Weights of a small GPT-style language model, trained from scratch on English Wikipedia: untied embeddings, 163M tokens.
MLP neurons of a small language model. Each row is named by its layer, matrix (up: input weights) and neuron, and shows model dimensions 32-95. Each number is 128 + 32 x the weight over its row's rms, rounded and kept within 0 to 255.
After each neuron's rows, "fires on" lists the tokens most often at its 100 highest values on Wikipedia text that the model never trained on.

L4.up1155 [164 181 198 187 151 163 127 139 116 109 119 128  88 157  89 140 111 122 150 160  89  86 108 117  85 125 162 170 105  64  80 152 180  97 140  79 129 126 134  48 101 100 101  79 114 142 173 111 157 111 137 175 146 157 129 165  93 121  74 129 102  62 174 134]
fires on: ".", ".\"", ",", ".\n", ";"

L6.up120 [ 47 100 144 163 123 185 113 100 106 119 136 132 150 104 122 193 153 134  93 139 128 126 159 180 134 109 101 185 121 152 147 153 182 130 146 126  94 130 114  61 140 158 146 149 130 151 167 131 119 132 108 143 148 134 135 117 138 166  96 114 150 114 153  64]
fires on: "j", "on", "k", "ond", ":", "ed"

L4.up1200 [141 152 148 109 175 140 148 139 155  91 163  76 116 130 111 109 154 145 110  58  99  92 132 185 172 117 106 105 165 139 150 113 166 102 147 117 163 165 122 123  93 109 125 199  78 173 161 165 151 117 110 152 199  94 121  96  91  80  88 118 109 106 121 113]
fires on: "and", "e", "re", "-", "er", " was"

L3.up925 [132 166 135 131 200  85 141 167 109 133 180  75  95 116 158 136 163 141 172 173  88 140  92 128  69 112 154 120 159  67 116 136 189 120 161 213 159  68 168  60 155 102  92 104  87 152 111 132 143 141 151 150 117 178  67 125 100  97 115 107 184 104  91  77]
fires on: "or", "5", "6", "per", "8", "."

L4.up446 [151 120 126 165  75 120 148 145 131 137 118 140 143 103 137 135  58 174 139 142 125 105  76 189 137 144 155 139 103 107 148 127 108 196 125  65 109  84 119 110  92 120  60 111 123 137 120 140 112 180 119  76 139 102 173 164 143  97 159 120 114 120 122 111]
fires on: " ", " on", "vent", " January", " April"

L4.up772 [155 146 106 146 140 122  99  97 100  43 160 114 160 123 119 183 188 134 170 112 127  85 117 178 117 172 121 117 176 135 158 160 156 161 161  92 119 118 120  94  61 114  89 129 123 157 104 136 101 131 121 108 176 119  90 110  55 110 165 124 156 122  93 130]
fires on: " w", "2", " W", "w", "1", "r"

L4.up988 [163 190 161 156 116  59 150 123 146 179 132 146  88 175 184 163 142  90 147 214 154 106 163 129 155 124 122 148 150  74 119 154  85 189 126  95 143  95 130 122 134 149 137  75 183 144 130 161 142 126 153 146 129 178 134  82  70 154 145 131 142  87 109  75]
fires on: " the", ".\n\n", ",", " |", "."

L7.up362 [119 120 155 183 121 156 120 124 152 187 135 165 135 142  89 159 109 125 130 103  90 124 175 108 141 219 131 165 168 127 148 197 187 109  89 131 114 127  97 113  83  90 165 103 136 152 106 162 150 133 132 166 155 163 125 189 130  97  79  63  90 135 128  80]
fires on: "an", "l", "at", "un", "n", "-"

L4.up952 [138 135 175 138 129 144 151 141  75 118 136  73  80 114 134 141 144 189 159 137 109 109  80 165 217 125 193 100 110 116  69 141  91 143 118 166 149 100 131 102 131 101 145 130 126 167 107 122 179  89 111 158 172 168 189 131 117 129 121 145 139  69 143 133]
fires on: "G", " C", "r", " G", " Ag", "A"

L4.up888 [144 174 112 166 133 108 145 158 156 155 122 150  94 162 169 101 139 158 147 141 124  96 104  74 132 165  97 113 167 140  72 141 225  97 126  33 167 142 134  94 144 113  98 102 147 143 124  65 186 128 173 158 118 133 115 112 100 165 161 121 147  70 115 102]
fires on: " comp", " they", " eff", " Comp", " colle", " which"

L3.up294 [101 125  89 146  91 102  98 130 122 119 164  59 146 159 112 172 126  63 130 116 121 119  43 103 175 185 139 101 158  81 174 139 245  75 122 178 123 134  98  72 123  58 150 129 106 137 165 133 156 129 137 119 169  99 146 101 108  77 159 144 152  87  87  63]
fires on: " f", " un", " ref", " ass", " prov"

L3.up409 [118 142 154 153 114 147 140  70  98 122 165 139  98 153 128  93  78 105 114 142 101 118  91 164 153 132 124 189 140 135 113 110 152 165 120  67 179 134 145 109 131 131  98 137 165 144 129 124 153 104 134 104 136 105 207 118 212  97 190 164 113  83 142  86]
fires on: " ", "ap", " cap", " on", " Act"

L7.up893 [122 103 106 149 155 159 107 179 163 166 167 118 102 171 128 105 161 112 162 183  80 163  71  93 137 126 146 144 109  73  80 123  90 110 140 141 195 123 132 131 112  53 128 131 121 125 139 135 122  77 141 164 116 106 185 129 108  86 122 175 135  79 107 131]
fires on: " c", "C", " C", "N", "ic"

L4.up656 [153 148  93 121  97 143 141 131  64 147 115 111 131 101 107 100 130 131 150 127 150 125 102  18 120 186  88 179 137 140  94 166 139 112 150 108 170 181 102 147 100 127 235 165 160 117 105 119 146 162 141 136 140 117 126 117  93 156 170  67  88 111  91 142]
fires on: "ar", "re", " •", " with", " |", "en"

L3.up820 [122 166 126 122 191 137 131 210 133 179 129  99 123 132 182 121 120 165 148 194 107 164 123 168 171 116  98 204 135 111 122 159 155  98 131 162  85  98  86  71 189 128 137 104 126 119 121 134  65 198  71 143 150  96 103  84 122 169 117 113 130  81 111 134]
fires on: ",", ":", "ov", " It", " which", "q"

L4.up661 [142 113 152 148 149 163 178 184 165 153 124 144 133 146 145 135 111 135  62  90  54 190 177 123  97 116  94 118 117  99  88 158 110 115 134 117 124 108 172  81 149 148 130 113  87 157 139 157 131 163  73 170 105 184 148 144  68 152 138 111 127  79 189 129]
fires on: "ew", "che", "ing", " Aust", "idd"

L4.up1168 [150 176 100 127 163 170 177 186  69 137 121 144 108 186 101 157 131 136 148 103  79 164 117 185 114 145 127 127 200 126 128 130 170  84 134 168 103 159 146 126 135  97 136 153 102 165 116 155 150  98 108 219 177 125  43  99  89 106 103 124 119 160 145 141]
fires on: "h", "e", "er", " |", "r", "or"

L3.up938 [174 213 113 139 101 141 168 122 122 129 142 119 104 114 116 122  88 146  99 150 113 144 138 120 145 130 145 184 127 104  40 152 119 124 131 157  98 125 148 120 121 144  77  79 130 139 162 181 151 111  95 108 112 160 148 112 115  96 114 122 124 116 140  73]
fires on: " one", " per", " each", "ts"

L6.up309 [104  94  88 130 132 199 164  80 139 123 118 150  95 146 106  83 152 193 131 122 135 122 130 137 175 130 141 135 137 139 122 146 135 117 102 114 142 139  97 111 107  80  66  86 147 151 178 143 163 159 111  68 131 119 109 101 119  86  54 190 111  81 110  93]
fires on: ",", " and", " to", " ", ";", " mi"

L3.up1045 [138 150 102 175 144 153  92 125 118 137 151 117 104  98 135  61 152 119 140 142 107 167 113 142 132 170 123 197 149  81 162 122 145 143 147 141 179 103  97  85 138 178 113 138 129 147 136 174 124 145  99 184 171 113 107 131 116  92 107 159 157 121  57 102]
fires on: " a", " qu", " Qu", ":", "iv"

L6.up1179 [116 184 198 152 115 121 154 166 115 139 144 125  75 133 130 165 146 102 179 169 129 102 155 136 125  72 152 119 151 105 102 141 176 117  94 124 151 121 120 113 125  97 117 120 135 126 145 133 130 128 138 171 130 128  76 108  80 110 109 174 129 113 123 125]
fires on: ".\n\n", " |\n\n", "\n\n", " |"

L6.up401 [150 141 169  97 206 136 148 178 113 172 118 109 100 132 187 158 120 110 120 138  98 163 110 148  63 122 144 154 170 143 144 133 165  72 153 143 143 127 123 131 122 111 161  98  96 156  90 174 140  62 196 163 112 104 112  89 123 125 176 142 107 152 115  72]
fires on: "on", "er", "ro", "ern", "rid", "h"

L7.up123 [215  95 144 108  71 153 104 142 135 166 166 106  83 134  76 147  83 145  55 131 161 147  89 155  99 153 138 124  77 116 108 120 105  86 169 147 184 133 167 146 153  92 142  49 111 102 183  74  84 135  99 111 177  99 149 102 103 148 129 161 106 141  89  59]
fires on: " |\n", "|---|\n", " him", " open", " place"

L7.up565 [119 151  92 166 144 143 140 131  74  99 158 116 103 101 142 120 147 129 126 178 107 174  86 129 117 143 161 126  84 130 141 119 159  64 160 122 123 166 135 115 209 106 161 124 101 119 166 144  95 108 103 102 181 157 164 150  81 100 103 127 144  61  94 110]
fires on: "g", " t", " She", "k", "n", "he"

L6.up1252 [158 108 153 172 172 136 103  77  93  97 149 143 121  70 114 158 175 155 113 168 106 107 164 151  85 140 107 131 131 126  97 151 181 131 123  67 192 131 112  80  78 141 130  70 142 135 161 114 141  69  65 126 169 126 123 139 142 179 130 133  95 119 107  82]
fires on: "m", " made", "ed", "t", ".", "a"

L4.up783 [186 152 114 135 143 187 196  71 135 137  95 123 101 181 149  98 127 135  92 115 159 141 136 151 101 165 140 110 143 140  65 161 101 117 127 123 135 115 152 149 170 109 118 161 125 173 144 129 115  63 119  87 159 160  47 164  87 149  67 144  96 117 178 160]
fires on: "\"", "ics"

L3.up1241 [182 156 127 129  80 167 165  64  99 203 118 133 142 136 131 127 118 152  97 134  97 142  93 175 177 146 101 198 136 115  60 133 123 117  78  94 127 103 143 121 162 130  62 126 125 108 187 146 120 163 140 119 129 135  87  87 124  98 124 149 142  76 142 111]
fires on: " to", "ph", ",", "in", "im", "id"

L4.up643 [170 149 154 121 127 117 183 120  90 111 159  89 148 135 134 104 124  47 166 171 100 118 119 154 131 181 131 166 158 144  98 149 138  85 155 126 139  92  86 133 119 126 152  92 117 137 139  84 108 140 140 141 161 169  96  85 135 132 140 102 166 121  99  88]
fires on: ",", " un", "-", " ele", " con", " re"

L4.up522 [139  71 145 131 131 132 121 136 199 152 125 113 118 172 179 162 125 161 166 144 137 140 174 181 166 194 145 156 148 135 104 119 125  89  94 163 141  69 112 121 169 117 154 130  81 131 119  97 201  91 174 146 146  85 139 110  75 178 124 124 135 102 135 107]
fires on: " in", "i", "em", "le", "ri"

L4.up749 [179 158 114 143 139 146 159 121 213 144 111 109  84 171 135 162 186 172 140  58 160 119 107  85 119 126  68 140 169 111  88 162 120 145 152 153 123 120  86  78 121 111  74 162 153 171 142 185 165 155 122  59 140 153  99  87 143 143 135 187  98 123 125 104]
fires on: ",", " and", " &"

L6.up577 [164 149 105 152 130 143 131 167 103 161 132 154 157 184 136 126 130 157 122 164 137 112 130 147  53  95 216 144 135  81 106 156  27 173 125 137 103 134 150  75 140 128 201 119 121 185 155 132  87 104  56 101 141  89 110 123  55 147 146 101 117  87 137 124]
fires on: "P", "ning", "ch", "p", "as", "up"

L3.up467 [133 153 169 136  87 178 164  89 191 226 125  97 110 152 116 130  57  49 101 120 126 123 128 148 131 139 139 138  85  95 109 133 143  79 150  88 118 110 119 110 142  96 174  89 129 135 215 146 126  68  80 186 162 175 140 134 118 145 103 108  94 103 159 112]
fires on: "oung", "in", "ig", " old", ")\n\n", "ose"

L6.up214 [119 147 119 131  45  79 115 161 138 197 115 122 129 143 146 114 128 118 166 182 128 121 143 166 124 127 182 158 148 129 120 151 187 119  99  99 121  87 162 145 121 113 132  98 105 166 132 118 145 104 156 142 149 168  44 162 108 139 167 120 112 122 113 120]
fires on: "od", "av", "ov", "ib", "on", "ok"

L7.up1162 [103  85  98  87 113 130 162 118 164  99 158 131  80 109 151 144 182 102 112 100 139 113  79 127 160 143 151 125 139 109 149 161 146  77 153 104 110 147 163 115 107  87 110 118 107 156 131 163 135  70 156 142  92 149 158  89  71 179 118  66 155 111 125 130]
fires on: "v", " dis", "an", "5", "en", " dec"

L4.up26 [195 154 132  94 154 166 136 153  79 130 126 172 118 119 104  82  99 110 124 117  97 123 142 100  79 129 190 187 144 107  85 137 115 139 165 115 119  87 170  98  85 205 147 146  68 127 151 140 111 100 117 158 148 177  55 138  92 155 124 106 133  85 134 113]
fires on: "in", "ch", "p", "olog", "istor", " dep"

L3.up358 [188 139 151  92 112 162  76 122 184  98 132 149 143 170  81 200 161 168 122  26 152 136 111 115 145 178 161 101 151  98  80 171 130 134 156 111 137 119  79 153 101  94 144 187 123 125 131 139 119 172 119  82 142 165 118  87  87 139 141 131 128 141  93  96]
fires on: ",", " +", " –", "–", " and"

L6.up98 [ 55 151 117 171 122  88 126 143 169 121 168  93 134 111 113 140  97 187 102  69  65 129 102  89 113 210 145 142 135 115 134 138 194 151 138 139 139 113 129 112  69 134 130 125 106 142 120  69 132 112  91 147 172 174 147 118  68 128 181  95  89 160 120 111]
fires on: ".S", "al", "an", " per", "l", "us"

L3.up484 [146 181 146 130 106 132 178 170 101 135 187  68  82 137 163 119 113 181 122 163  99 156 115 127 184 150 168  81 114  88 130 120 113  99 161 183 143  64 116 124 138  87 118 139  88 169 157 109 124  78 115 111 163 134 180  98 116 142 139 149 140  54  81  95]
fires on: " g", " G", " reg", " C"

L4.up484 [110 164  61 125 117 127 154  97 155 111 167 135 128 127  97 152 178  98 141 134 134 114  70 182 153 172 107 112  83  90 174 146 183  74 112 148  88 108 102  56 130  92  69 183 107 145 143 154 118 115 127  92  84 171 111 121  89  70  81 110 161 119  71 134]
fires on: "9", "-", " dec", "5", "8", " dis"

L3.up413 [ 91 186 133 193 139  97 230  42 163 108 140  80  95 101 125 120 106 168 153 159 112 150  76  95  95 163 137 178 115 110  76  96 148 113 110 121 120 115 157 144 104  61 136 150 127 159 106 118 161 154 119 115 169 190 211 121 129 122 142  87 118 156 105 101]
fires on: "ar", "ary", "ite", "ong", "ator", " following"

L7.up680 [123 149 114 185 129 170 111 146 168 124 120  94 150 112 136  91 117 138 119 160  82  88 172 161 103 116 120 184 162 159 131 127 142  68 157  96 131 126 124 111  99 161 166 135 112  81 153 144 107 115 162 155 151 154 105  56  87 168 111 129 121 148 136 133]
fires on: "or", "er", "al", "ur", "in", "5"

L6.up1202 [ 97 161 171 143 141  86 178 189 137 162 161 111  81 198 172 174 163  84 162 167 148  87 164  96 160 141  46 113 156  99 139 141 112 162 114 115 163  62  77 110 171 103 155 111 193 132 162 139 100 114 140 155 116 108 159 153 132 140 165 181  89 155 105  86]
fires on: ".", "|", ","

L7.up496 [108 197 105 146  53 124 121  94 132 137 140 106 112  63 133 111 165 149  87 112  59 110 133 134 222 132 126 147 148 122 116 156 166  95 114 114 113 128 151 127 113 144  90 149 105 119 144 185 175 179 124 133  91 169 133  82 164 135 142  83  85 143 120  95]
fires on: " an", " re", " will", " would", "es"

L7.up737 [147 183 146 148 143 165  96 161 122 112 155 107 139 139 175 154 144 135 107 107 159  71  78 161 102 177 188 131 176  85 145 122 121 109 160  55 134 156 123 140  69  78 177 109 143 214 115 133 107 112  54 128 122 162 128 122 181 186  60  78 108 135  94  95]
fires on: "r", " he", "ph", "oph", "h", " He"

L4.up1199 [139 140  55 201 126 113 189 172  44 156 156 116 148 146 106 116 165 110 112 154 154  76 115 155  97 171 103 150 136  95  99 150 154 101 191  83 106 150 161  99 119 148 156 127 146  73 184 140 122 131 151 117 126 108 100 106  71 143 144  89 134 103  95 110]
fires on: ",", " represent", " add", "5", " died"

L3.up618 [180 185 141 130 114 180 127 126  96 151 147 148 113 186 113 133  70 156 138 140  53 131 137 199 102 136  98 195 133 125 138 141 165 107 115 111 176 110  93 139  97 103 151 122 117 159 129 153 134 113 131 142 123 176  88  25 103 174 137 120 103  97 161 136]
fires on: "od", "in", "s", "er", "ad"

L4.up421 [137 150 113 155 161 125 205 148 156 153 130 129 114  92 146 126 111 161  98  91 110  89  95 101 105 172 116 156 127 105  60 132 114 104 147 103  64  95 166 113 100 110 116  71 119 128 130 111 222 177 149 119 143 152  99 135 153 166 118  70 134 112  96  88]
fires on: "ar", " var", " general", "ember", "ative", "ary"

L3.up1172 [111 124 121 189 204 102  64 117  84 121 192  92 175 154 114  67 156 138 139 155 160 104 139 128 120 141 152 124 168 105 167 157 143  90 126 165 142  68 152  82 123 127 117 142 109 129 147 145 129 121 153  70 132 123 132 119 149 163 129 133 139 150 111  85]
fires on: "7", "6", "5", "s", "4", "es"

L4.up1198 [150 160 159 187 112 120 205 135 100 127 125 123 101 165  81 143 152 110 147 157 154 177 163 126  97 106 114 165 123 100 125 116 165  88 195  95 201 112  90 133 130 127 130 107 198 175 141 108 121 110 159 170 135 111  82  99  60 120 137 128 136 106 113  94]
fires on: ".\n\n", " |\n\n", "\n\n", ")\n\n", "\n"

L6.up474 [255 118  88 138 129 181 104 125 158 192 103  99 137 152  97 128 111 189  91 155 118 139  53  91 104 108 109 173 136 116  76 159 128  81 164  68 135  75 127 155  92 112  78 116 105 178 160 151 178 123 128 112 151 128  82 131 148 132  53 120 108 158 172 150]
fires on: "\"", " |", "ob", " and", ":", "at"

L4.up378 [186 209 143 118  31 122 149 112 140 138  99 142 126 158 168 115 125 163 111  89 173 168  89  79 115 155 143 126 149 130  55 137  84 112 145 115 109  97 115 126 163 110 145 136 130 137 171  82 162 194 121 123 165 178  99  78  77 105 196 102 133 107 127  98]
fires on: "\"", "le", "ra", "as", "ele", " as"

L6.up71 [113 108 106 200  91  73 110 106  77 141 172 112 179 129  57 103 135 162 136 162  95 122 136 115 126 140 150 220 152 145 113 145 173 173  98 130 135 121 164  82 127 155  82 110 110 137  99  93 162 169 104 117 160 127 131 155 121 137 175  83 138 170 100 106]
fires on: "c", "b", "uch", "om", "al", "pl"

L3.up530 [167 122 132 106 155 176 150 128 138 167 141 101 119 134 247 128 103  93 151 154  87 152  70 111 172 137 139 147 159 136 206 159 119 118 153 112 125 103 111  75 132  96  99 158 111 136 185 161 134 126 148 124 164 150 144  77  76 158 176 108 117 121 114 108]
fires on: ":"

L4.up20 [192 111 146 139  82 151 200 143 176 102 147 130 109 194 162 182 105 134 137 132 162 142 123 160 134 154 184 120 142 132 119 147  90  84 188  94 122  93  99  79 189 102 170 106 148 125 180 160 143 147 164 105 117 126 160  59  69 134 154 138 112 121 129 113]
fires on: " do", " as", "le", " comple", "ere", "qu"

L7.up1158 [ 97  94 137 102 157 118 113 154  85 106 150 133 117  93 159 147 137 168 107 130  98 119 130 149 203 161 137 115 189  69 148 122 144 157  45 107 191 137 152 121 119 178 109 140 124 147  96 154 172 137  94 196 159 142 125 123 136 163 123 145 126 142  87  90]
fires on: " is", " C", "s", " c"

L7.up998 [146 125 143 124 128 113  95 157  81  99 127 125 122 107 157 167 130 140 155 135 160 117 152 207 118 151 143 129  90 114 166 161 121 114 174  62 126 171 164 105 111  84 134 105 116 194 156 175  65 128 108 102 166 165 128 133 106 144 142 114  70 126 126  75]
fires on: "ew", "s", "r", "our", "h"

L3.up6 [121 177 136 142 115 123 127  86 126  99 132  84 123 141 156 138 107  27 172 118 108  87 108 122 117 169 148 163 158 113 158 180 119  72  94 143 148 145 112 120  72  87 130 144  93 126 149 143 138  81  93 184 159 140 116  73  79 100 152 113 125 115 123 115]
fires on: " en", " un", " sur", " con", " ref"

L3.up945 [113 129 116 152 122 147 156 118 132 153 128 140  46 168 200 100 113 166 122 150  81 118 114 137 143 174 188 166 137 131  70 128 120 109  84 146 121 138 180 102 157 100 147 161 111 104 154 120  95 103 142 123 115 105 187  72  68  85 113 119 127 102 205  91]
fires on: "ic", "i", "op", "om", "re", "ri"

L3.up161 [168 164 110 115 118 161 109 123 108 118 169 136 126 175 135 156  66 127 112 149 163 127  70 126 126 121 189 128  99 154 147 195  99  98 126 145 113 145 130  98 137  88 120 158 104 122 179 166  92  79  98 132 135 110 136 133  93 106 118 114 157 177 166 162]
fires on: ".", "–", "k", "ing", "v", "en"

L3.up46 [118 132  96 170 112 158 196 102 111 104 129 109 129  73 133  98 144 175 179 142  68 161  73 158 178 146  85 137 108 110  78 135 210 148 199 112 121 132 114 127 128 142 135  78 133 121 134 125 134 130 139 103 110  63 122 106 115  96 168 121 145 102  90 123]
fires on: " w", " both", " found", " ", " larg", " fl"

L3.up552 [150  74 104 121 165 144 135 184  69 151  89  85  67  99 157  89 109 125 120 202  87 157 103 134 103 153  89 163 102 117 154 123 126 144 145 161 170 105 137 121 126 101 138 128 104 148 100 120  65 152  79 121 137  86 139 105 113 124 154 143 117 136  83 114]
fires on: "i", "ov", "iv", ":", "h", "^{"

L7.up1008 [171 134 112 167 107 154 185 148 127 191 103 140  83 107 127  72 142 135  49 127  53 114 120  81 135 101 114 157 135 168 142 158 126 106 109  99 136 156 146 113  78 160 112 110 118 120 153 132 123 158 113 166 158 144 159 100 109 148 100 121 103  47 163 110]
fires on: " |", "9", "3", "2", ";"

L6.up893 [106 129 146 176  91 140  79 194 155  89 131 138 117 159 148 133 167 179 158 177 121 162 143 188 143  94 176 166 140 127 130 163 126 179 122 140 182 103 128 114 109 130 153 162 122 134 137 109 141 129  99 149 144 106 150 114 133  59  97 132 151 133  57  79]
fires on: " qu", ":", "ak", "os", "e", " And"

L7.up239 [133 139 130 179 169 149 226  88 193 177 116  88 108 115  92 138 110  88 138 182 107 137  93 156 148 144 141 136 118 130 133 136 158 116 216 103 133 172 114 125 136 146 158 118 115 166 171 169 158 102  90  84 142 141 105 125 152 135 140 120 140 113 165 101]
fires on: "ur", "od", " old", "ig", "ajor", " William"

L7.up509 [153 120 135 165  76 168 112 131 110 175 169  98 118 127  59  81  88 145 104 134  80 171 123 107 138  91 126 147 143 106 101 132 149 154 155 148 163 141 117  64  85 100 127 123 136 162 157 130 109 160 115 168 172 142 146 121  94 158 203  83 138 115 106  84]
fires on: " pl", "om", " Pl", "ro", "em", "pl"

L3.up767 [187 187 121 140 179 157 143 135 103 141 130  81  88  62 127 179 106 193 103  98  98 138  87  93 132 176 125 130 203 115  95 172 148 153 107 142  96 110 156 159  56 149  92  72 100 139 123 166 149 122 106 125 130 132 111 106 125 137 107 117 123 140 139  84]
fires on: "er", "an", "t", "on"

L4.up633 [181 148 143 132 102 169  93 148 134 146 125 136 140 147 194 128  84 114 164 160 118 152  63  89 120 163 188 127  48 157 194 155 109 139  94 117 127 190 103 118 101  92 139 177 159 104 168 141 143 141 145 158 129 130 159 106 109 150 207  76 105 142 151 100]
fires on: "ov", "du", ":", "ern", " cur", "ab"

L4.up230 [160 150 104 107  80 172 109 138 106 133  52 160 104  74 103 109 226 165 115 134  99  78 127 113 125 174 133 120 118 157  74 100 159 116 108  85 159 133 128 127 119 135 141 195 180 117  99 101 105 132 122 160 185 116  81  98  75 151 150  89 107 149 208 149]
fires on: "n", "en", "an", "re", ";\n"

L6.up1160 [116 171 137 192 124 127 161 178 147  83  69  81 158 156 138 107 118 184 144 113 121 133 120 146  97 106 118 137  40 115  61 172  89 168  83 130 137 111 136 129 122 131 165 166 100 152 167 110 201  90 170 169 147 119  94 143 164 147 137 148 101 174 108  90]
fires on: " |", "i", "6", "ing"

L7.up1213 [125 161 115 163 153 198 143 102  81  54 165 149 169  97 121 129 134 115  90 173  75 169  97 159 101 103 124 172 100 134 146 149 174 142 116  87 138 133 116  69 128 106 113  89  89  64 170 108 147 110 114 135 171 142 137 112  80 164 103  81 173  91 155 103]
fires on: ".", "k", "ang"

L3.up273 [111 143 121 169 149 118 119 175 144 115 146 124 164 112 126 200  95 150 158  52 107 131 146 125 128 197 171 127 186 141  91 153 157  98 100 143 141  80 151 122  58 120 139 112 108 135  94 127 163 139  87 177 130 151 133 121 125 178 127 107 133 132 117 104]
fires on: "t", "at", "an", "c", "r", "l"

L7.up87 [121 132 110 178 162 153 128 136 180 100 139 113  59 175 145 172 148 129 104  80  91 141 136 144 128 144  89 140  78 149 147 159 120  55 186 107  82 104  94 108 116 119 121  84 124 194 232 186 122 139  81 182 162 181 163  70 107  97 107  83  95  84 120 159]
fires on: "or", "ree", "ed", "al", "ose", "e"

L6.up1256 [155 110 154 155 156 151  84 139 152 171 117 174 116 128  86 170 118 141 177 140  59  87 136 172 157 143 136  92 148 119 156 128 107 105 123  73 108 108 159  96 115 141 133  84  85 140 110 140 131  80 150 160 177  87  93 115 132 113 107 176 146 152 142 103]
fires on: "ac", "c", "il", "rist", "inc", "iam"

L3.up1091 [100 149 114 133 160 131  95 174  63 113 129  91 141 109 181 158 185 125 135  53  97  88 110 115 160 159 125 100 195 105 143 153 143 190  85 132 103 117 153 133 105 156 124 136 139 126 149 150 146 153 158 183 126  86  93  84 123 155 130 105 131  98 131 118]
fires on: "ist", "ia", "hem", "or", "ician", "any"

L3.up232 [175 155  91 169 100 149 114 183  90 128 180 142 179 186  82  85 153 131 141 126  90  70 115  98 149 155 114 105 128 125 165 124 188  55 136  51 140 125 133 112 188 102  99 139 108 136 130 121 153  88 143 108 129  63 125 123 104  73 162 122 128  78 126 146]
fires on: "if", " which", "ough", "ach", " comp", "though"

L4.up202 [165 130  91 125 151 156 152  31 156  85 105 127 121 148 138 143 155  83 153 136 135 137 137 100 118 105 159 160 143 125 157 119 128 149  84 120  98 127  91  95 201 123 212 176 118 147 180 156 101  94 104 134 131 135 127 120 109 123 110 138 144 115 121 162]
fires on: " sc", " Sc", " of", "t", "sc"

L7.up922 [150  89 179  96 113 147 109 141  76 123 108 159 111 133 140 146 131  98  95  94 161 116 114 199 137 136 217 120 110 118 116 124 150  66 140 132 189  95 142  97 152  68 140  82 148  98 156 141 160 124  85 110 176 160 169 126  75 174 178 114 154 144 112  48]
fires on: "\n", " |\n", " is", "ed", " him"

L4.up759 [151 138 109 108 157  62 124 113  77 149  85 130 160 111 131 189  93  99 129 102 117 138 120 151 124 128 131  79 130 116 113 146 132 100 167  91  81 102 113 126 119  78 104 132 167 159 118 150 111 187 105 110 129 143  92 130 154 165 151 116 119 134 130  83]
fires on: "ates", "-", "2", ")\n\n", "ed", " was"

L6.up1204 [166 158 174 167  84 188  44 118  95 140  77 184 141 111 169 159 134 121 133  90 114 144 129 114 102 124 112 155 177  84 154 158 162 103 154 140 122  90 126 108 145 148 104 132 119 125 127 113 128  92  67 140 176 103 108 111 154 127 167 130 105 128 135 170]
fires on: "1", "umb", "ed", "ster", "p", "ired"

L6.up824 [129 114 124 125 121 109 132 112  93  87  94 126 129 111  93 193 109  76 201  80 144 166 114 158 125 153 199 118 134 115 151 165  98 148 153  72 160 137 141 200 129 113 139  80 122 125 137  89 120 169  95 187 103 175 139 124 143 182 120 106  87 100 143 123]
fires on: "ol", "ra", "-", "ed", "ate", "ru"